MLP neurons of a small language model. Each row is named by its layer, matrix (gate and up: input weights) and neuron, and shows model dimensions 112-239. Each number is 128 + 32 x the weight over its row's rms, rounded and kept within 0 to 255. A neuron's up and down rows have the sign that makes its largest values positive.
After each neuron's rows, "fires in" lists the words (lower case) most often at its 100 highest values on Wikipedia text that the model never trained on.

L5.gate484 [ 55 170 103 119 153 110 159 128 131 143 131 143 108 109 209 153 118 180  64 112 141 179 123  98 147  92 109 187 140  95 123 120 113 182  96 102 128 153 153  81 163 122 145 105 110 148 158 156 152  87 113  93 113  73 124 124 187 128 139 142  91 131 119 124 170 158 179 122 123 120 135 168  87 123 122 150  82 244 111 137 126 136 178 138 144 122 148 150 126  99  81 133 124 144 164 130 132 230 167 127 161 106 173 138 152  91 149 111 114 177 142 141 112 122 113 121 151 148 107 125 129 150 131 150 155  93  84 153]
L5.up484 [150 145  80 121 152 154 151 195 132 169 151 148 108 148 112 161 161 156  51 157 118 126 163 181 141 114 152 125 162 150  70 122 121 156 170  90 167 103 163 102 109 123 133 167 154  68 139 102 178  95 158 181 144 103 130  92 146  87 144 126 120 161 149 128 159 104  86 112 167 133 132  91 174 143  88 102  99 163 154  58 121  98 210 192  97 167 163 125 122 137 128 106 145 152 127  68 107 143 151 192 143 133 117 141 160 105  91 155 160 128 112 111 174 101 159 159 100 134 116 151 189 153 132 159 150 110 139 151]
fires in: "at", "from", "to", "with", "by", "recognition"

L2.gate176 [203 116 155 108 149 131 103 114 135 152 145 100 111 135  84 155 106 153 128 141 111 109 111 134 132 113 117 131 147  95 176 141 151  90 123 127 170 148 151  86  66 162  88  88  91 102 138 176 162 112  86 109 155 130 135 144 209 111 107 145 128 150  94  77 127 122  72 104  79 113 123 104 115 146  99 147  92 125 111 151 171 151 105 145  89 123 131 107 164 157 145 166 106 149 126 101 104  92  83 126 166  90 129 147 140 104 100 165  83 132 103  99 111 163 126 129 181  98 199 116 119 110 109 186 190 106 137 159]
L2.up176 [147 158 104 167 145 115 128 152 151 131 122 155  93 113  57 117 111 168 178 139 127 140 106 125  97 121 133 139 123  94 121 113 130 120 121 109 126 115 138 137  81  64 104 128  95 171 137 137 125 175  98  94 172 113 124 147 130 101 109  82 117 110 159 126 127 188 107 180  98  91  88  94 129 125  85 180 156 125 106 192 217  82 184 142  65 170 125 153  95 122 109 115 193 141  97 125 140 135 139 134 196 116 136 194  43 163 127 149 140 117 108 119 154 122 145 117 153 150 192 107 130 110  86 131  98 165 123  98]
fires in: "she", "her", "they", "opened", "line"

L5.gate487 [124  79  97 103 122 127 166  89 154 146 170 108 136 193 116 165 122  66 107 138 172 117  86 116 141 145  82  95 118  85 139 110 137 124 174 117  84 161 145 141 109 196 101  76 125 164 190 156 138 145 188 151 134 183 123 146  69 150  76 200 156  89 188 158 121 112 186 136 157  96 117 135 109 183 132 184 140 123 170 147 192 143 138 155 144 154 121 134 140 123 144 135 100 126 102 156 106 146 144 187 155 144 104 168 112 147 134 125  69 149 151 132 139  79 188 138 137 130 138 142  84  98 106 175 180 158 110 163]
L5.up487 [118 152  99 113 149 146 175  99 102 159  70  71 122 129 198  96 201 129 154 153 155 107 125 102 146 167 136 136 169 149 152 127 104 122 106 139 117 113  90 143 122 128 140 137 197 166  88 129 107 101 148  84 149 157 135 131  96 106 118 117 153 124 133 124 133 121 122 124 129 126 123 131 104 120 134 114 147 112 132 101 155 100 136 134 141  97 116 115  83 141 173 146 126  87 104 123 142 112 164 139 125 159  83 138 181  68  89  26  99 145  56 191 113 137 174 140 144 127 122 159 138 149 144 108  92 154 122 139]
fires in: "of", "part", "the"

L3.gate280 [174 124  58 129 149 151 140 147 138 186 181 117 109 123 120 158 179 140 105 161 113  98 152 130 142 119 134 148 173  84 152 129  91 140 203 189 141 153 124 173 181 163 189 141  97 150 140  96 118 170 178 114 125 152  95 185 124 235 191 139 156 173 135 132  98 133 122 113 136  97 126 105 113 116 106 142 101 102 113 175  93 126  71  96 139  90 115  93 119 116 129 121 120 185 100 111 114  81 112 120 125 109 110 132 153 117 105 137 103  88 138 100 120 139 129 118 131 179  69  93 109 140 127 197 159 180 127 134]
L3.up280 [ 57  87  80  93 125 132 127 190 134 142 141 135  65 113 144 147 107 179 146 107 114 106 153  90 142 225 130 169  92 106 118 159 150 151 106 138 148 123 109 150 152  97 147 128 113 163 138  85 179  75  82 156 122 147 156 137 117 107 179 108 117 172 117 162  95  84 120 106 132 106 157 108 194 175 114 130 160 119  74 153 145 167   8 133  77 129 151 161 157 102 131  47 155 115 154 110 128  70 192 183 109 176 152  83 113  92 116 132 156  85 115 183  86 117 128 113 110 118  65 195 105 124 166 192 122 145  92 109]
fires in: "of", "center", "museum", "club", "centre", "building"

L4.gate41 [195 119  86  76 132 100 147 173 102 114 135 175 120 172  94 132 146 160  93  85 120 158 170 131 121 138  68  96 217 109 124 181  79 136 137 106 116 172 110 110 135 161 147 114  67 144 172 128 144 173 164 134 119 125 126 114 166 129 140 179 162 149 141 157 120 163 114 114 123  90 141 136 135  71  92 164 173 142 172 120 110 198 125 114 112 160 101  89 160 158 170 115 120 157 106  60  39 137  68 193 140 124 184 107  92 141  77 173  34 115 152 102 131 133  98 153 124 133 131 144  77 102 136 185 115 131 140 164]
L4.up41 [150  30 110 116 127 125 124 140 113 196  81 124 163  63 154 163 133 105  91 158 107 116 120 104 125 139 137  64 151  90 157 170 167  84 139 185  90  88 123 184 115 118 166 131 146 183 125 103 117  95  79  78 125 129 146 203 122 100 106 160 170 161 105 167 136 124 140 136 115 152  95 112 127  92 149 132 105 124 207 169 156 128  67 135 108  92 181 171 114 182  95 148 109  94 129 125  76  87 128  97  55 158 142 109 138  99 112  86  73 145 177 104 108 111 130  87 102 121 123  93  87 179 126  72  81 120 125 117]
fires in: "of", "increased"

L7.gate538 [148 133 145 108  73 160 130  83 136 160 125 133  79  90  96  95 104 132 138 168  70 148 116 154  69 161 143  57 178  95 181 117 113 226 171 141  76 147 131 122 138 152 131 173 179  91 128  57 165 139 141 162 154 120  43 113 156 149 121 160 124 121  98 101 204 100  94 131 171 151  89 147 146 172 132 130 105 157 137 118 217 128 139 122 141 113 135 114  97  91 132 191 140 120 123  89  46  99 148  86  86 166 117 128 123 135 136 136 152 123 158 115 189 115 118 177  99 117 168 106 167 112 111 152  90 125 102 109]
L7.up538 [123 135 162 121 119 113 109  98 133 124 213 126 112 127  86 116 108  99 136 124 101 178 167 166 138  93 179 106 144 161  97 117 106 143  51 126 155 184 110 155 104 114 121 154 129 138 195 198 127  99 163 143 133 122  70 132 137 126 144  72 127 101 100 150 155  93 117 136 155 110 163 164  89  96 159 120 167 142 114 124 152 105 172  70 153 170 152  49 182 159 119 163 141 147 122 117  92  88 150 159 169 162 153 100  86 133 149 218 137 154 148  58 155  57 168 162 163 157 191 139 135 100 124  93 177  72 103 158]
fires in: "who", "there", "they", "having"

L3.gate287 [173 141 122 121  92 166  98  98 106 161 125 163  95 117 113 146 218  80 150 139  82  92 144 109 184 122  91 131 175  96 153 215 123 115  91 156 114  72 107 143 128 216 128 127 138 101 127 107  71 103 136 193 131 174 145  91 100 123 175 158 116 135 188 121 170 158 129 150 111 138  88  52 102 116 148 162 135 134 141 158 133 170 102  87  88  78 115 128 157  86 135  75 149 117 169  91 120 131 139 105 168 195 123 128  79  91 116  72 101 119 127 141 136 139 171 124  84 162 137 108 123 103 128 121 135 107 124 186]
L3.up287 [107  69 117 180 124 160 171 142 136  83 123 158  91 196 123 104 108 108 149 140 119 122 109  67 173 107  91 111 176 141 103 145 135 174 138 113 119  86 105 194 110 136 125  83 149 168  73 145  74  81 142 152 113 126 140  72 161 132 137 118  68 125  90 146 126  97 110 124  76 176 153 140 137  72 119 140 165 127  99 141 167 140 130 138 128 140 124 136 155  94 135 126 173 128 125  65 100  82 118  98 124 183 127  81  94 141 124  88 107 127  89  52 154 126 167 144 142 175 110 169  83 165 134  99 137 162  72 179]
fires in: "tour", "festival", "cup"

L2.gate350 [156 154 151 143  92 132 143 135 132 176 155 132 136 165 114 182 158 125  83 161  98  83 142 128  91 131  97 157 148 132 141 110 108 129 111 104 109 136 123  97  80 131 103 173 129 141 136 167 192 162 138  83 152 106 124 124 147 146 150 158  99 202 102 106 126 143  98 138 158  88  88 103 132  96  95 152 139 108  86 148 177 124 117  70 167 100  65  80 192 114 153 124 119 112 163  85  63 117 117 110 192 200 101 117 127 119 160 125 154 113 120  89  35  75  85 107 106 119 142  58 105 145 131 103 111 124  98 129]
L2.up350 [139 117 133 109  80 115 101 122 204  79 148 130 158 137  85  80  68 199 136 149 127 112 163 170 135 120  93 147 120 134 129 121  29 104  72 129 134  92  95  63 122 155 114 131 140 134 131 167 154 116  84 102 171  98 112 146 154 107 128 143 141 157 101 104 173 121  87 138  91 116  73 153 111  83  93 130 129 153 133 155  89  85 143 110 155 155  73 147  77 143 111 131  83 179 142 166 105  82  86 119 178 172  94 122 104 108  84 114  94 133 166 125  90  82  93  73 105 164 157 107 154  51 135 172 139 131 194 139]
fires in: "he", "she", "they"

L2.gate346 [120 139 111 176 172 124 175 171 129 159 151  79  92 142 156 149  85 166 122 156  79 187 126 137 178 178 126 183 205 159  65  97 178  86 175  48 114 137 117 135 130 111 134 150  91  99 160 175 140 139 103 116  55 183 146 123 128  96 170  82 142 106  90 109 132 159 175 103 157 185 146 109 126 128  96 133 105 117  86  86 111 100 124 121 120 105 123 133 164 135 144 104 147 145 136 143 159 178 179 155 139  79 130 162 161 150 158 109 115 127 111 135 118 146  77  94  82 162 119 127 137 165 153 151 175 135  94 158]
L2.up346 [144 130 105 122 161 128 118 145 142 135 162  70  69 139  88 176 116  98 115 135  62 196 135 132  96 133 150 140 129 145 148 152 130 154 220 139 167 140  99 114 136 124 133 181 161  87 127 145 192 169 119 135  86 149 171 141 101  80 120 103 232 155  95 118 161 154 121 110 178 196 111  85 145 135 115 172 164 111 158 129 101  92 118 185 125  95 116 168 123 158 110 193 146 135 100 111 161 119 164 126 153 111 207 154  80 176 109 166 133  79 163 135  96 113 119  63 138 129 122  68  89 149 127 163 182 167  88  91]
fires in: "at", "against", "joined", "with", "reaching"

L5.gate586 [101  46 174 139  83 119 141 139  99 160  83 111 119 134  74  93  92 142 123 106 175  60 144 128 143  80 139 176 149 145  93  94 162 128 150 197 146  70 109 125 151 144 170  95  98 126  98 166 112 135 108 114  64  88 119 129 184 137 149 117 181 119 130 139  64 166 122  94 132  94 104 109 174 116 138 120  60 149 108  89 130 173 126 124 164 142 101  98 137 108 131 123 101  96 145 137 125 150 136 188 136  67 146 153 102 153 149 128  93 149 133  75 157 121 122  57 116 146 104 107  94  96 140  94 128 105 100 167]
L5.up586 [199 146 130 183 118 115 122 167  90 175  87 166 162 127 165 143 127 125 117 112 133  63  98 173 131 151 170 111 131  76 135 159 145 113 152 138 178 115 134 139 137  79 142  89 100 151 112 116 119  49  81  82 149 128 146 156 127 119 189 119 100 154 105 138 134 156 161 118 108 122 163 114 153 124 130 151 109 130 130 178 162 161 186 127 104 133 164 174 121  90 192 153 120 103  84  43 125 145 160 106 184 135 178 157 116 144  94  90 191 169  94  84 107 149 161 123 170 145 144 111 188 130 105  63  72 162 111  71]
fires in: "and", "him", "optilete", "lisburne", "aleksander"

L2.gate601 [125 164  33 101 107 105 134 113 130 102 141 152  93 107  74 162 164 134 147 115  62 132 152 113 122 153 124  73  87 124 105 153  71 177 125 104 149 150  83  83 117 196 165 101 150 178 178 146 111 108 135  72 154 155   7 138 134  69  94 104 127 131 174 117 137 123  86 168 146  84  97  73 164 133 172 143  77 133 151 132 124 134  95 103 124  99 169 122 128 131 138 177 159 171 144 114 122  94 165 145  87 137 142 153 103  93  84  87 127 141  88 101 119 175  93 153 104 142 108  68 138 160 103 156 148 109 118 127]
L2.up601 [132 108 118 112  49  73 133 133 166 147 144 113 142 143 143 126  94  81 108  81   0 148 131 103 166 134 112 103 121 121 113 148 118 105 159 172 124 115 118 142 131 150  95 125 125 105 120  96  98 124 122 120 135 138 106 147 120 121 163  99 134 145 146  90 103 195 158  81  83 125 134 139 108 124 142 107 159 186 129 143  95 120 115  63 100 106 149 138  49  83 152 133 159 108 146 133  99 148 159 124 136 137 116  62 108 154 147  88 105 110 112 103 115 158 111 158  89 114 117 154  35 112 104 122  89 158  78 199]
fires in: "tour", "both", "four", "nine", "variety", "few"

L3.gate689 [191 122  47 145 133  96 119 144 167 118 158 155 155 123 127 116 194 170 169 112  60 116 116  93 117  96 156 113  87 107 133 181  58 121 138 131 155 166 161 121  95 154 136 143 111 151 159 146 103 149  59 139  70 181 151 156 183 147 119 109 113 110 121 113 117 144 118 158 115 101 158  80 165 165 103 117  83  98 123 137 184 153 112 123 134 133 150 119 166 141 148 152 130 111 184 108  75  94 118 172 126 133 170 189 151 110 150 110 185 200 135 136 117 100  98 158  88 127 169 106 192 118  97 179 112 145 108 101]
L3.up689 [ 73 159 153 140 143 153 143  91 107 103 116 171 148 155 147 122 121 151 113 135 129 166  97 145 109  76  91  85 130 135 118 130 124 119 153 169 189 122 113  45 196 160  92 125 132 123 146 115 131  72 152 168 208 134 179 115 163 121  94 132 153 108  89 112 104 184 151 117 175 198 125 103 117 100 177  96 168 155 116 178 138 122  88  80 148 211 113 155 113 128 106 176  90 143 109 133 163  80 120  72 128 180 131 136  83 148 134 173 153 127 162  84 137 109 111 128 123 143 136  72 149 117 113 153  95  98 143 146]
fires in: "she", "band", "they", "then"